config = dict(
    head_dim=64,
    norm_eps=1e-05,
    bias='all',
    tie_word_embeddings=True,
    doc_mask=True,
)
MLP neurons of a small language model. Each row is named by its layer, matrix (down: output weights) and neuron, and shows model dimensions 160-351. Each number is 128 + 24 x the weight over its row's rms, rounded and kept within 0 to 255. Numbers have three digits each.
After each neuron's rows, "fires before" lists the tokens most often just after its 100 highest values on Wikipedia text that the model never trained on.

L2.down1705:193181116120142115142154146114101145122144150131109130173144121135075105120131112174187118129112140132119090146123090161132170116096138115072120142121106147113111077129128135119093151105179181105188143118103145136170086096137109128086112114125111119141136156190116122095131108159108104124144158157153159152142123107129142140139139132144129110162086089155116142130134137125125092111120141078148104131121121122133155127130123174105158105117126115152170102142116111104120120106180132099111115111131158130132156139122108115132107155089084121134085143147151156181154096132149143117
fires before: "\n", " |", " is", " ISBN"

L2.down1925:115095115073113150109166130128092115166116108123127117131160108132103135152111145137121141083162114135136115122171116109096136092094150171092156148119120088105172124134176129122118129155116088097146101126096125133151117087122147156133130154113101119125135150141107146140159137127106109151178140165145116107153156135127098087134128155124132102156142147113097092117152136192108134125169110123064088158144093145093141125110117139165152118133181147160123123136113188119168146128106139123103124132098146110185112125138102125122106118112119104158112144147123108139149076091148140110
fires before: "|", "-", "===", "=", "==", "\n"

L3.down1671:133126095135130158129132136100142125145125147120123077115100105133122096141113125139100146123112105107099143145137131139111132136147122127129081142152086146147097105144179148172153147124115162110123120089109157123176152121123171126157155137117114126110178142151151127156108126071211077136133141123098150088107125164084177147157161120148100142145098121114119105116141119139155125111090116181139113122116166130097163116123154117131112116119108116112129133075121093151166181117152117124117117140148149112115126111165127111080165126081124119120111117127132174179078118177136155129
fires before: "\n", " 0", " |", " "

L2.down1591:155140124133105130138108150126131156128090159134109133103095137160098149104119165159121129130097098090163114088130073128129167136113083098155171134127140103149173098109135134069116131075104102128153129134116107111171092134154086148064129121139127123139124126157116091156102110098167161132154160141146159163146140161107148124138141150100103122101137121156123109108115122164117143164153131125167112128148087149119089124108088152170122134119157167145181144147097130119127105150109148142119118151101140123131126171104118128145116092148113175141140117153126138151125141112151128089
fires before: "\n"

L2.down7:109151152159121128149138122130137111130123136116090118112118113113143147131121132132162146089132123147130165109100121131171152149179112105113079101148103186104123114104142138156118144095161176119156165140082126107118095177117154146137161123132154185106127076136120162112087132153108136109089116142136116140144132120138143152164101129124130148149102124137130158137191144107130140155145128119098123138131170114146139117128146122126122087121101100114152149124159138126096158145149136102069120181141122142183154104144119143104144104129143064130109087157114107125156095181143126112
fires before: " |", " votes", " number", " by"

L2.down1659:106170120147157141153155126136081113104163126139108123141142127106101078142167136162113129098137170176116109129160116112125072150122156178106074114143147179156157096140112159150150141088159151126163104159093153150121115117111110125122124152104184119121125130089134054144157139148115123110161172163185092130108123128128121110145159098125122123118115169126147118112194119143098177127112180136148116127138111149161148136143136121149108113127135153107140124111139103091120129133134172092142146094134145097116121121122103113108137113142131124111138111142106105143133115100142134125
fires before: " |", "\n"

L3.down637:147110148157141168129124098115125176124146121120096105069100127155136106095116108149109123164126127138149133132123136147178152123123175154129138113120179107119087101089129128122122116145157134117165148146120126139103126102150152168120126128135099123122075180144136143119132137106152112134131138145184154148117152120117146142121153124154082182114112159159108158161136119103130155077096170140115123137108155140174121129122102124120101187132115124161115134120112080106104109090135149099134038134171116128147144181139086137131101151130126103115135151093124168150113139129155152170
fires before: "\n", "-", ";", ".", " |", "p"

L2.down1045:146141172143107167112134158119125125141118125091119146123120119157112181125149143113111099116146124126176140153137134128108127103110000124151106152142095093131095096175132109145124155123148148136062136066100136112140132115108159154155093160129157106126135126148126152147099134117145129140123096138164110135116107093130105155095123111144163093099146053129106133123095121097135108092134122088135125137152130139130147143133106161129118176149125108137159130125085162166138179102136141119105106130159121157128133133093126119123146137126089117152093138103137143122108158116109146131
fires before: " |", ".", "–"

L2.down246:098155152137118153132120101119098135153150132130106127094095113138101137139122120099132134109165147116158113143151135130150091136151147142139128134144130128117123137087130142090073109146111141088177137145151145120110117167125141106120113143153148105162154137109113144097159097119139140150111124149152167124103110096114117163136139143148102140113134095168145104145115122110145140122132133130155127136106081140115162141133116134158120145133121131131123191142137121121098085096157124155148105097175160145092169103106136072157075096126127133134157157091093160120116146110148134107
fires before: "-", "\n", " a"

L3.down396:107106147150118139155130128126145131106123118135086139124130076139144110132128148156142131158118106136136122160092146126157106131126149111101087155172112178108110113110143107169123107154117162111133117080121156126102106168136152143133150116089147084089128125095159133168078121149189122162097075142115121108123125138136184099170135169152129119180103119119178149136161149123108155082098129126159155095116144100119164159105157184120101100149108103105119126113163107136078165092159107135116093089118118141083132110176138120104131153144105142120160120144105138159097139150157138132
fires before: "\n", " |", " –", " "

L3.down1938:148128097107103120103114176141140102122150102135133108158094145136118148132146114108157114144110127085089080116116085088142151141130162130127082168140074156181112098114156108103100121105102122124150120122118147150166092124086107095157148102141129102167125097118095139122140090163121130090131139115113156083151133118129141112126168089126121114137132141130110136105144084157143126165120115081107122158124087124093149109128116161104136099133104152109119155123145149126113122139098130132143137154145154109117111135103148168098149094141114114122156087148120139147139102121110164143
fires before: " |", ")", "-", "–", ","

L2.down1744:125100119121143118112108131138123085154140126140172138151148136150127159131119157115107121082152112111104135086119135118098094180139121120096167123169129106112126086142141140109155169134082105097142113124097134110110136173129113134156134108132159146109186137092103133139128132141106110181149122131110142121153111108119143119147098156148135135127121134094123094107098117181076120127152107152105133134105141144112132143128153138092125114177110127133114135133147134136098121123109074146124112115116149132125091092177100152118127124117111111134164111111122149149149056103140111176
fires before: " |", "\n", " ", " 0", " R"

L3.down152:139121138201126155135139115134150107122129128119131126131138135122158093127127167150092148110132115137121155138121140084145109135191117120098152134125101141149112072113137145167159112130136137104126136106131137139175097146103140110090130112118143121141170093162149113134150127157110194132107159108131105149149136145117163113156081145172087133146100120125139154159112168130135140147107084113078104100148095129164145125124165140113150108133141128160149150062133112137102155111110115155120131133096156131107116123110153114121161107128111127136129120124139137131105116132148137136
fires before: " |", " of", " votes", " number", ";", " name"

L3.down79:116143162153139134140129109140080129083153152119119114086142132124084118140122107140091139089150123159095116114124138151086136152103093123117112099142204100106168110130182139112121089156134120129180117102107143134121137163122135142164125118130141160106103158105134134129138113089151148118109131143152139118133170097137123133158114105134101125120170097119090105150130094148124136175159148109118142132122111145121158154109128164108147154131160140169150106149107116111131147116101142154120123097149159121111119114149143119125131110138108100155177160093125121171115120125147176128
fires before: "\n", " was"

L3.down333:123129110132122128138109111127088185151117176148124117107158095145130083136131103146125158152167134095167080105135149129126122086110103145139100136166188190134163117145144138115089121139153168130142109119146157129137136115165106140146112094109164101096153161110135145138146123108143115137127110161163097147100104131135142101144076090137118150121094098130115145104128107132141162152100114073144149124137177155096126151138142140163099116102125131120134087133125146144176163164112124116144088156128100134166093109140108106148134120134144124108189102134097131141112150198134132089
fires before: "-", "\n"

L3.down1391:119145159070121141130142117123143117108124128158092114138121146146114131149116124119157119145141175164063103142106089109119112149150111117140158109122150123139154115148165114115117124144130097086104150135127124106099093073129117117106173165129135130169144125105136148108180129092126105140145164120141088141121106097101159113128123091134157130112133082106137140158137113126105096161155117097165128122091113155121149138111146099168147119132143091129123163140151120141146134108127106146179152091125120126124139127104145096142140126088075173131130165114151144131131143138100099128
fires before: ",", ".", " season", "–", "),", ")"

L3.down1233:162150104153138136091138089106110149135142119126087200120120117136146080137153110124103127126160181105127114133133109108186070101137157143137121088144149171151140174083116171130165159168170167116138126114099147144133134135173140107141114132151112090134100135135149137114142168165161132124117155113160094125120157122175083110127153146105130125126173127103114127139147135115142088167092177109142116122123162133120136170159137157096121101083122163140096190128070112117130130126126116087080156128165121133095119124105109130149108162135101114108138117153138144125093125158106173108
fires before: ".", "%", " of", " |", ","

L2.down1393:140143131101144154134160146121124122120135133125078150080061125103143131142136133140120122131139160086150122141134104092126117156117137137093075102122171122113133123130136128100127121144157114109131112145129116135085149144139142108106110124121150124122109147141141092137118122123126128110131175132102140137112147127163125126159099170132126118126106107121109137149154138140144154157091131164133107137087110128147157131113113111119072107129162091107150131138141133141111129113096110125151115111120138155105169120133095171122155127116138158130156167119101125150096150167096141144
fires before: " |", "\n", "-", " is", " was"

L3.down1242:157119097114107111135164095130163076126125190145137132143116128103119095101120143077158121135169120086148189111169145122115090131165174104160144096159106096156136154109099117091173171157147117150122100131140118154088158103160120135166101143112107153181107147147154091123124088083114143143178112148114145118163142158144115101138138146119099115120129175151141124169143122139089155129115104114110136117102147143136181130106105122135121143089102146099081115156123169128113105098095118144143119097124146131181111144172124116093139079109166106128080157107141145122149073107116148121
fires before: " |", "%", "″", "0", ")"

L2.down785:154165059113147106123103146099096113145124084065113131100150114127171116130132169134056106150124122101128095166137150148176141132138138123155077163128172146140142131116151107110126117164151150119110141089134166148182121106165104100108091106132116075114169120118097159133092121097185122081166161130133110143130125120165115129114098111089172143147100113141126153112133088138124167156087112101162127164087108145161108148129126154135114127080121126142112108110120150118121167134127146150173153108116164178098178108133096133152151109117118105122154111156115146122130128129107136135
fires before: " |", "\n"

L2.down500:150103132120157141095149170098113149099130143110093111120116095115094118141126096141129136162140124124108136094093102117101143103122152160090128116156182115150117110107091127103155136104111166157135151125166128137109152119140144127146099115152129116157161152106141109126100124142143144124122201144134157136111127112136128185126134132115134175133128083092121129143112128144139108142119139148129120116154045106159154147128133146147144118136169090130131153122114081118168150101154123112142139120147126107103117139138135102158123086159123145141191146121132140134098135153128126128
fires before: "\n", "-", "|", "The"

L3.down410:117155125072135163125156154115155110121082146168116105141102114135128149104139128114131154082140145116155113086127133087123125149118118134120145130171147096098139126106159122105114137145139092137137106151102081076132159109150150103109137110137150120140124191139120159128155115106119124106115099157131161148134161125109143145157135149115176126131157129130115143109130107139086116126152154139133135135107115153128132110126135140123109172121121119127114119158129135145152157126133133147099093115133153124113123138137124165128148120112122126165128112128151104098151141110129141097
fires before: "\n", " in", " and", " (", ":", "."

L3.down1142:146132164134147134115130125149119125115124138096104127136111106128132117118142115134124108143153123117142143130141141137116108122156118080157145122114121172152108144111162111141165170165136114158149155130132166131098116137133165138142096155074121148115134114084106090126118106113147109140155141146109110149142139127137145078112088206115143143138117089141144153137170121161124114081102151103136132149127145110141133117128148132156105156126129123150158147119094157140146141126166128101111111155118101118150117096139089155146108111061144123122094121138120175165137118099106157165
fires before: ",", ".", " (", " State", "\n"

L2.down1653:171102128083119174088167167108113150152123129150113152105108098176154139130134137141130121151118099108143158124140134079142125095150087173146185101133154107168161076153116088119130108129145135119106108137115160095158105096132123131127137102130111051141152141090113106143064142082133158147110146150149173107146160106122173118103133177106100121172126076115144166080182132189120115117135113119101127108133083126113121116116122126123118105134148101105120134144124156144140128093132122083125144115137165163098131126122113146113150112110149172120121156136125092137140124122144132116
fires before: "\n", " a"

L2.down105:139100080133135128151168116149119133143131120157105092134143120122143126143121121146135137168103136143146104121146111142151116125131125148183106085104123154095173163095095126090137109123118132141127149091136153130125100174134153138099129145136136093135137143101120093135143109145096089110191148140124097091109125129139135100082139105115151106074101077127098138122156116157102124110152146119177145157118155089115118138143146111140116134121104095090141136166128119108152131117147140161120096163060136116132090138115130082155140156090106187137152131163128145069102178102165148157
fires before: " |", " that", " (", ","

L3.down1555:129127135136173139132141091115094133102165132151128140103185107094139126143168137153076176127115204075128158139097109107128109118134147112141163112115146153130118119112130165128162081106160108113153137140156134134149130129118108078095111116117150146119123146112112109129141179091145136116171150129113083109108124126167121110114139081117117158107121128147137151126170115125143137174171172146095147155096106140178111124171123135150148104113139123179126123134150103103128138127134099121128160149117111111105117154099119107160131119124145164092132096095128151126140129090116133138
fires before: "\n", " District"

L2.down1985:150094100099134137150119093124104158136144110144103111123128165157164124140141103079178125144154147163109163106131117167145170179120120121115089142096109123133121163155156139114148142162140138135125124102134105153131068110101185131115154099102091127169168129149119172079141107099115135118126148135117110154139138086135116116135182088139099149109135114090172137155129155093132096098045131109149122122145107110147178134142124146151085076133102093173133126130124081153130094153135122135139115112157125125091082089115105124102134093094123096149112131135154145108079164110114135124
fires before: "\n", ";", " |", ".", ":", ","

L3.down715:105150190155132110102113162148112137151107083151105176111108112102103148113115134143112141128142161147105083115112138116112100169098132124151155123135112112123112086123159094127115156154119135087132156097157134112112114111123105122139139085108138098145185146119152163124102108143136127097154116128138141143111130101144122124069139161187093115149150085089146194132110086143145125098140127100128129111109152129138120145104121147118213135149115134128143145130167133108141139127122132129124137088143112145135146119140159171101104147155101133140135109131149175133135140142171088169
fires before: "-", " /", "\n", ":", ",", "ires"

L2.down744:128103122121124109128130143066157098116148152136130155126140121114127150114106111036161119127123140134154126130110126085133095110173123116112107136192115107160136121130115113112107129167131155158158120117136086130091150134110139113128165120149136114150169128107127122123134135113074084139093126133122091115132151118133123169162119140139135152109100099090125135110096126128116109134092115097083104126155116140126169111123095099158141164082143133099118153098148090148156109114174135160109124100148101157176132137147148112117138147062147142150145105132143153120151112141093133117
fires before: " |", "-", "\n"

L2.down933:135143117112111127138156117111090123135106122123126131192076109139139126133091143120102112132142123119124109112088111150134163087132109145112125093108133141155123071135134122141117125132164152119132083125145119076131123153139160161142153080145092101106094152119165129194097130126138105111149134135124148105116114137104141148136121132183133109159129131109146116117158110108104094046160123101119129110140152100169119101141119108088095117143148153142091143111085170095160153134168134105155134104129066140136159108127089118133152090126134136120115148124138113111142133141214138115
fires before: ",", ".", " and", "\n", " to"

L2.down199:121138115118143118106162116110122142121136175173145147145102095142147155159116084137097108104132117126154078065143125100095161125076154145129140147121090092131104147104129126097121117145141083144133101138119168162164125121120101135139115130097117103122132138137129136123181148096144116143078104131113125118181134157143150105153111141176106120188094134107090119082136132149105101101140105126109145105097163157103143110078103129109143108137143120126122136151100154140114099096111116116124132117177128168150095131145096143116149117131166096120103107119158118138133089126126157088
fires before: ")", ".", " (", " |", "/", " m"

L2.down57:162097108132148156159169112124113102145135152138134117090077139129104112172126109122119118140117124174118172181131152112138130123078097131117090148159102150120131117121129124117124134119119106122117115142142135114116090138153123069125101132111103169123133112122130137068161112128102133083091088111070144150144136109134139127090166128103125116132093134139102158090160127158122155121140115092156121139125139170115092138145140136111124147126120130150103158096142129143125124138145116123149143157101106128140118135122111125165112130144146109125147106145129140150142139113142150135
fires before: " |", "\n"

L3.down989:105146121111143092101102149069131152189135122129163118156137133122108149154131111101108151143125120097123062153133120089159126129141137166093110135122144156126123144141108102115123117082103115133118138121123130169097124159151140113164116109136137135120198126139080164073101115138102132121100113144161142124159122115162104097115108144085169138093150117065155152114110149141104127184133118112120120144138115141123124136106147149104133149122135086141103108114109184112115154146107118145131118154129126132119085115139080104159158149122117112138145090129145114146167149112119170120
fires before: " |", "\n", " ", " and", " ."

L3.down1207:149155133091124126145131108134138134099144106126151145111131101128086090168146108155112123129159132162099105132114132099114156103149150133135138095113154159085111145166134137128134134150089135148159096086119161153090152133122114088143148073085140137102109154119100085115136149105117171093134127127164125140121107113145125093130140136164110132120166151113138124154091130135101154144143138128111099132122091124122131129130161156128128101122139145148116116094149122141148139100122152134164114103144107112104082130143066131155094120129101116125149117109149129123160116081104137156
fires before: "-", "\n", "|", "="

L3.down1907:118112163094139149129117129129066149096154138119107139132168129090139108088150113174096101141137159138134105119109127086145073133125137146138125100124151174122155077141123160113130150100123125102105120147146126140130124091088104106116167125136139097122121148067173130154155139116119120143122116153135073084135112137154107093106123108142140132129113149094155132145153148115127175115139162127139141123139158116210110148140123148127103129155132095122161103128141144111128119130147146116147113103095099115131133110124140131109094153177153116128117147122107122124141129104107123141
fires before: " |", "\n", " 6", " 2", " "

L2.down1199:112125130108145189146159124117128096151128100096150119126129081141128161102123147085076152104099117128139173142137122110105118138125128120112132178161133105106095087147137152120132106116120137132146109110117149108127147126122144143146153111111147146071108135169121119142136143118160129189119106103109103085160161126114160140158109165140149122192116094132125127136124150133087161103109123155106133130106166134105147138114150127108135105149114162146098138128118091169143153101139093145114115139096116141110107076187087148129115157112118142118129116097143185181134085065154119154
fires before: "\n", " ", " 0", " |"

L3.down1291:149139112136131154130157090118132134129130143165117169119119109121148118131106132103177124152152136131124108110125133157152157119122118138117089079149175122098136128127129104115100157130170141130130111102160136124168101087145098140136139089158136148116125134145139139105116117149197176151111134117134113186098147112106156165115096156150120119133177139135121127077103119116125169134146158123110119127142143136160113169138120159109113093117123130067129099136136147168127121115128135158145125119117118143082143146147119144138121145124125132112184165126135114102112142146101154163
fires before: "-", "\n"

L2.down27:127110112168103121136172099140116105091160138174135132131112105131148125133129130123163146152151103114138115183112148134110135142182126161121147112137127146118112131095090136144170086124147132194153104129076141115070121177097096101111148191119127140111139099119100177118133126111124180105156128140153137086141118075129096124172135122097099135123151126109118133128194132146113116113133132104122121140137119132110108121135164109116166134134120100133149150088102147146096127120159140113092115106143130076169133084124126150167154118143100137129166110113131135152156120146112143159
fires before: " |", ":", " votes"

L2.down615:102130169152114147139132124179102103121129163115115115173118131129105140121127125114127146095176130170128156148092137158136122139113127138168125103148131109155118178097135142120161074145099110087182080108120148135127108113117138122148165129122117149118124152131093139149146148150189153122159154126120157117105109161133150141181164134140118078161119117163178151148122140136100122129130100142142107164172171133086156112129129110162090118108167120135150127094136130166132088109118140112132081134134138118075119084102100155138104156110075137139113152138106142153125135080107122171
fires before: " |", "'s", "\n", ":"

L3.down389:150134124170156144158122109183125138113143115113091145167147126151136130133139134120158128119129095132111145147073128141123107163154124112081145095123122110153129114142175132118104069146094136109191107115106119128098072188143151119116119109089151138101131119149149133172123115135127110113092139106106154109112115160110129161176108143132095141125085097147166130120157118122145162141133096117098165116107162125109150080133146146110164141154135131148131122060117166194140132125090117153113131136167123131113155138112097184100125124133127110140167107133140147130128155146150116093
fires before: " |", " "

L2.down879:099135133125111131120131115100130105098114137171127155156112134128124125120123143117138117083146152142131130100135142111104111176100139098105159106148125105154118116124162124139128144085123075133125097138082107129150105104121183153090131102093114154151153153146121144109143126092137128139159107173120126125173115096136133078111133123146104098159129123078119150123157135157087133129167153124122104104107106121177131145108099147145141117150154108129153110155167061107167113112092139092141100086137167130135120136127138163139086136151147083128111185116124147132111117116129156116
fires before: " |", ")", ".", "–", "-"

L3.down427:167105093143138132122111146109147138157132133127084138098077110137090150161146145114149146123116167180122097117103112111099145131087115104094118147197148147125145118120080170141111112103165116157109148159137165117128141136117126125112106120145115134172159113092121136129111130116110127117118134158118120159084127086116156151125106134161124144123169106132136115126089117141165109130108155122159137124105079111181129134118142147065125113136146097167088118138123123122115092112123126142191121132171137122083117160114090126105126110121126122116135101118117144140137148106144139096
fires before: "\n", " (", "N", " States", " and"

L3.down456:126145175113113109136147121155126119091131162167130154068082118136141083143109172159173093148145140160116075098068164136160127137118154120114122122137203151117129123114138142148094133088182156137154141122098142146138103107119101131162092120103144122108141130138188170115093135157120135127121131163137103181147072116124132130121115128142116151152141120108112142155149126097147126116162145128124131121125143116122139163109128173112154128128139142082169128122118127141099136107123115136121113104097094122100150129172076177123084136161127152113151136151117165111117152153105135130
fires before: "-", "|", " touchdown", " reception", "."

L3.down762:153121148094108136130134121124107135139154129126129187095109139133119090154155143130127115159097118135120092113118149157112150121076078103111143138150157134147130146114158127107088151149159113126146122116126132135126149114117094137137143129150131113159136127129129136140071104124090108136128108157126095140132138085167141098106075067152109143136132100107121161145149142100103166161109162105122111112107108137114116165132133130100178077123091153139151121130142109115143118122151122119110112116130082120121138125105098145110094102126125183123120132148096142120160098125091137141
fires before: "-", ":"

L3.down727:126163144121123156171130148133086159082105118143067114151136100127120116124124139144109142149125136112118116153156124165123121155125126109164136132131085113115124148129111138165160141127159114183082140090136112133064106121133145104145134121138116149149116132100154145158168141115123101109102153140105148111148097116121126115159112141184094157134125094150155148182117101083090117129158162110090127144085130157127147150145117119141120082111131142178107093148146124148160146103161142131145128077141183095121103127127108120117088113071132136107111127119111152111141126118127101125
fires before: ")", "),", ",", ").", "–"

L3.down1782:146096130134078143137125138116150127140161110115097129135104126171119146129146122155133091129154181129155123146106112128134129125127130122120097114158190162137151110143107175131166101146128148160128131086154115095118162109157100139097120150176126101110109135158139157141067138161196125114126113132134127111147083158112117111111118155102158160134131139190100153151150142133104124103126109134134133098136146108189123114156121118117142161155164109112171110099104122123092142110142172150118097119118095148136124105123085176144137110136133150121127143136141091155109133129113093102
fires before: " |", ":", " (", ")", " B"

L2.down1033:109149143118121121072124120113140108112123108118155103107097103120136159114134099125135132118116133135157134129134140121156109130113099104142124182105145135101089158157102115133150120123160169136109125117101183136109137135107108128144141143109158118127126126149170125168127107138182140129077095081099122169145107123125139135124123174150103130131138169107089133105146148168148126092115120144111157098158115126149110149092138108081156140136160102115146117063122125140086171120135121099118117125147078132131172116156160134172169139167144124129123110142129162169128105151132119156
fires before: "\n", " ", " 6"

L2.down704:172151145134123118133138102105123138119111125155142131118102085145156122114151102152159115122157140131122097133099136166151117106141094135125042130118161187087077148130100120124144115100180165180128145084146183140110141162139143173140113106096155116083125125156123111157070138134165117125097110146106116166136094151141137129139134163158135145172121106102112118114140128153117114117083136136152124070148165104160111179124158125114125108103114122105150114115125101141111157121165134096107139131149093136138160152113126116180141131136153121119149121099127162165114127204145152096
fires before: "\n", "-", " ", " -", " 6"

L3.down1553:151108150130143157182089126131139175139118133095090095127118082168104142159148131133170120125122145112139109158130126119134115141137138150136080212161133120166122134090081127128083071108124150172134103119114147109136146120133126122138129085163139087127100126103160135172085130117148106121094127147137156130177121150135149119116122116148109144109117125146114148134108164117126110129109144109173134137126107109153111117109138111168143108114105118105124151105104091106131120145139138141183145122151127178101120138149168120143169123119116143116067134159136161161076151129133118085
fires before: "\n", " |", ":", "|"

L2.down1008:129099099148146138117124126161115173112142131143157135142094131107115090150139110164107093175135149104144100130134109110127143113130156147113067131097168122115122117113154120139114142150132152141111106115136146126110141169132102114149120110169129154066113132148105092136134142137120165073169136112104108116094128109156146140157129143120134117096092101076102140111103118138107114160119090136120109154183155144122147107156099149063128085095143145144114145129166154113164131115119139147158105104120127104155088062124095104132152162141100103116172115117114130130135164157137164152
fires before: "|", "-", "\n"

L3.down1375:119150088176159131085116145148102089126117131118127145100124152162094170105096146131160144131104128157082139165129114148111098131182102139124155132160141102180093081149135132151142071139111102146159160106134118122100066205165119097161113147163134116118157116134139141142164116100119118123115126137142105088120139155112133104142170146134094138100091110138151119133142152118152147139119145113150167094124168122131134125111128115130172111137094160114142129103093109121116146146140128164071128119168146160172106115135153145100117181149184118146114113173116104095168106118165107094
fires before: ",", "\n ", "\n", ":", "alis", " |"

L2.down1136:153114099097127134099112123120157159177110131161161126137125151122132162101130133137108131150131104100131147105183137126127154120139094131141130127093084142113150143151030152117158153154165138126101106084170133110080166108171149123143100148175127152118091157165103098127151118107095142112115143158144104162131139123113115124127144105112133161136127093170131096169156157083093095068143129126146154117109167093132142103128124148108122123116124144155122110162116127103134122149141135143132123172162161110167143117148134114146110183113132140125141167111077180144081166111156125112
fires before: " |", ".", " 0", "\n"

L2.down233:113117108175129147152127126128109137131122141126131118177091123139121108112130136133146142083100124111108111124126117100137130152136119136106129164164140112174129145120134117140167108151148132159106151127105108135151130140135162137098114122165128133067116145120069141106161133112144127128090157120099133074153138120129107134149159119132161172132101097137147130077150137130120115175128141128143153121127137125135184165105125130172102098142107147151131147107132110124150135115182123147178142157185133152108147116143115100144106094144137128132150138094122106148078144100104135138
fires before: "–", " |", "/", ")"

L2.down1872:085190151127117134110141152140095059130149118128110106103104123126145103115129200154126130114149108118120094101127113127104096152156124156106181136126094115142117102135124135122146177131138172142149154129136148125077095160126079105118140117145113104121115136104141095126155125119101118162141141133144157079092094106117165167121123123123123100181153143103132142130155137130084137161134158136110123148126136115131177137141069140105122170125137098134151186146148146140174133128104093141101105123124150173078105084137098107134109109139095181127117130097120145152132139131178113121
fires before: "\n", " a", " an"

L3.down1202:133140130119071121163088131099126152128129135152163164129154170154116048144155134108119152106169113150151117087131103118101147129084145074082177138146110157130169128105124143106132148131101142135092075087095139144150143101098140116105139115135114171115117109135089102144206172133129167066121148131144145115100137105101113135120138097137111091160164144097099131158113152136113152162145125121136098144118116111117116167121114122111128128077156150142154136128111135159135137113117129124139145111162123108142128123097148134085083120165120081153118145144123110118130155117143142104
fires before: "-", ":", " |", "|", "\n"

L2.down383:122142129120143180084130125137142127148095115141086144104132125123129122122131144133142132118122165098169168163107119149176124132143118108147147137126094083156142118127138134129128142130155099163075119125103092114129105136144130150119166162165140109137161141085147151090083122083156161126136151098137146146155110149113133161078205087124166115119118108145168138108148129097144129132163101124148085136101142174121164136143156099113142121151119093087131189192141143141137177137145122125130137145095156162101122110133115132144136098124122139158187136116077106152151160143151139083
fires before: "\n", " and", " player", " who", " in"

L3.down1595:118110159125078151125105155105139136096105149113116128135106116155145108118114142155151122125114115140130150142087152121116084156121137136121117169136109163098126138121140122146120115138132162129125109109103133098112156151145140142145147146135158084103169149130137114158115110137150115182102054125108143135164101131155153122163124143112141104181108123090147134147151137118107146090130121089180148120125137117163155181109176174083157094136149113091120106120140090129097163115132105159120110075136120152130159073205141157133134118154128120126171090116095131129111134172140111117
fires before: "\n", " |", " –", "–"

L2.down1839:149116085159106135151169098157136115116155111175113132134147143109153114099144096124161143153178105099114154154149139186134121142143147144109127099132111162135131171094127155127141101109155129140176167137101101138105143166148159138105161185155142137130138108095110157139124131102112158125181190135160129090156130119092113148166140101090096143148120153122131109164168121122116118182082154119142125146104187135107107122152119129199137075133120095130146161102113119124105123120148125123085125094087114115120145117108135136113114096125093109149174149115127097127127149148088171136
fires before: " |", ":", " votes", " number"

L3.down1690:144148072136139123171094146108126133170120130124102132079118118126130128116130136137112107161164128130132108100128172124130162101187095114116093095167062154162115179138142108120097112143127144131137107087092157128139103172119141128146131144143179051087164165143111096115139114126116133121174150138158136112154104128133098143140132100120111151137140076096119107153107097139147153145118146112129150159153120130087150115132113129152112118154124083155133126085133118104171175109143138073094111155097132158148080109113108121147181127132158130146110163132132126159136125148114142113
fires before: "\n", " Rochdale"